From a checkpoint of a small transformer trained on Wikipedia.
Training: a variant of Muon for these matrices, 795M tokens.
MLP neurons of a small language model. Each row is named by its layer, matrix (up: input weights) and neuron, and shows model dimensions 352-607. Each number is 128 + 24 x the weight over its row's rms, rounded and kept within 0 to 255. Numbers have three digits each.
After each neuron's rows, "fires on" lists the tokens most often at its 100 highest values on Wikipedia text that the model never trained on.

L4.up2217:177147119108104108143114140104137127143137157134144091165126113099152112090147115169077118156112173111124104126151155165117139139112135120105145121167139136138146134107110108138122144131202115115122148108092088127119099175081113163133106118130137116149112117124151110132133094119118155103113105171130170118145135092108110117123124111154149105128131130139139131137104133099126160118149149122127160128081111152100125123129113168123160131084128135139153121139126106109146145099111133145147106130082148121124098158115153124145117163090153135115118131137110135124151134143138126107135114136164113149106174140128180106130082180157172172115117131139157097094158124078089139139178122101105117081102117150136115145123063087094070120092128129105152108150126142152123121140150159
fires on: " G", " g", " K", " Les", "our"

L4.up468:101112143130120117105167095136078164137135094127145091140148088118130122142115118119136141112152178113125143101151095118118153138176096139119154157151133165115145175132091107150151141173120136156149109124162162136109094156091134103071146118116124140121150128116112133103112115087085143141075120121134124083149170143131095150092160119107114148128147144133089157146134137153127104061129095142139180152123164159124088105118130107136135142164094121106142129161103119133168123079120155111115110120104134148143072125117155119127121162143146121143176113107137111141105127144089139130135153124138125132144133155174101167176090130144109137106107157110134143165134141127113105124116121101118143099133160124119114157137130142114155152145102107161129104140126144086131169115122114
fires on: ".", " that", ";", " place", " would", " its"

L4.up2001:140082180120095110187126140098118102142152154119090178158121106127150124157105148133130128088144127171153126147127166127138125097125148136127083119160125122103142071104093141102114126101134123129136118096150142131109150095117132124098084124098174181149131149111140093154147162138184147143127126142163123099125110145087132150101084133120127162079119093139158153128175102137125149136129189102129169103124131098171146121098098187098108156163139138099156088098121139124142132115126158144131158128137104147138132125138125134103141148127107147159126107128099127133122145142124127138117111130119149138126135154175135122150133100150083103104128117126096114147118152072143118130088126125128142116117116139123074138125132146150122122102133161104167170104124139107103161117132107
fires on: ":", "N", " N", " NM", " office"

L4.up536:123111125095133106150124102148147096159135119160124178105145148110168085114139144117134139163153127131141103098129137149136132159090141101143160172169135082150117162152128150132113150156127155151156132087086112125126120155100125118113176095103091131124128096111145134178139126193072151156109155160137171126142124137128135122132113087137157166102084151085088113112080093148125132172104157108096094088135101103136158141115120130145080154098137132078138126076129155130128108125177119120151062139118146163124137130091086131142121167151161127113130130161099131146151134134114138141114106118163165144147147125112124120124124152124156138114155141142150106130140156081133159110133128133128135127138151120123109088148113133202088142148114138119085161104138131121126120156147149
fires on: "'", "s", ",", "z", " Jr"

L4.up1874:120119086104122168138112137121165093115106113115124109123136109142152142137077095117107162099114117126110130115159087157098130120132178156137115069119163132124104109134127135127110136152136134151139164104159108144094157149119164166069111158131137146107138133130115125142142145106118150135131113114117135128155136156111115115158161127096109108144188130099153113073142107110128153167112107127130104105086114147126115066113135159096108138163138113147111091113085130119110136152138154090138107151116132141112159136170109140148100143152122144132107124140120115125070162126123133122167139187118118135144118137202110106095171112130165133151132111115162133099153068104099132110108119136149132122138146144149123105121115162141139125114141153124107078133104140149100115132198135
fires on: " P", " Party"

L4.up1264:107111145156078078117084137090099097095105110129168128117129185132134092126142110131196164063131082110091121139146149180152158111105169151112116127097127123143142141137096103151108107143113132156153149141111127163127102104138138144140101119115127159133143136081127142115130148170159144132098129134136155143111132175139145098141134127126150102129142108131115129128126113102154141141162131147097135126110118188087094131144128134093118159119146155126128123139111113116126133136141131153141174119140123140132124150126131128152085071101061140111129096145097122089117132160118115098096157139118146142100100145133154165141141130120085109135142120165168172112099136169171145181084126138155158096151113115110094095100080117132099149169115096125159154144150144118110143129139117
fires on: " but", " however", "|", " though", " However"

L4.up171:142110145152127155156179136098086111123107136105170128109133117114155104132114129102097142091101185080090129099080087153114162110130172132114100152126094072113108131145130129105099133136187089120139106149212101091161127105146157126138103073159133115132123118149090131085137113094137148119157129080147150152132107129126145107100148099123132120109125138097123142132182136092140097167129145181143098118141131142088130146113150134138122154128128131115134093156128119133125133160126157101116108151134132134131119139179133157125131157116143153095154095109140134153154131128082119121137122132087142161133123106130117110094150163104136140070082104101107090158177164185144129128087120091084126144085135128116133124133166151123148094150147092115150106175150157155092167141150096
fires on: "ar", "j", "od", "'", "ond", " mad"

L4.up649:141127101133065139145131155154164146147121150146170097135131106110133136178069110133123107077140130129173134106155143082153136128067154142076169118124136145133139159136088097106133130146104105113158140117112141142111105125107123141165171091134133121140140147129119120141171145153094097127096127127097113144077136113119150110155125135150111124095142143132167089076118093155153130111106152135108154139105132089096150134138104142100120142082139129089111115129106141123119143156123101130156155130167116149137114134113131120133140131128159153112143142128165146153104141155140157151115130110079121095118133165152160135085136137146104113145124134150140164139109131104134127129125097149183117135080177141128152140108125128143141155129126136137122134118161100135111132101129158
fires on: "-", " up", " race", "1", "4", " way"

L4.up907:123134156113111113094134092124140111105107163135115135136100130125117098118151140114178134084160147120149153124157131135109133136099147162128153120126146153149105131131120121169149118133120114108127122161138129137167149093141139105150102090129122136157150123106135106158102123111147101116161141153108110112129085083097123112115105134084123178107155090126145127124160140125112075131146147063136128120041097123154146087144099144121109149160112160143137138147181139152127158144127137138146112134153099129159114080093124187146113105136128108081107106089137127127083075137059099133166088205134146108087125128111127104134152094143163132089098139107143133149165088132119162107147144188112128148123157142076138092143112108154130109110115124147120152164138119116109116125104134
fires on: " w", " and", " out", " by", "p", "/"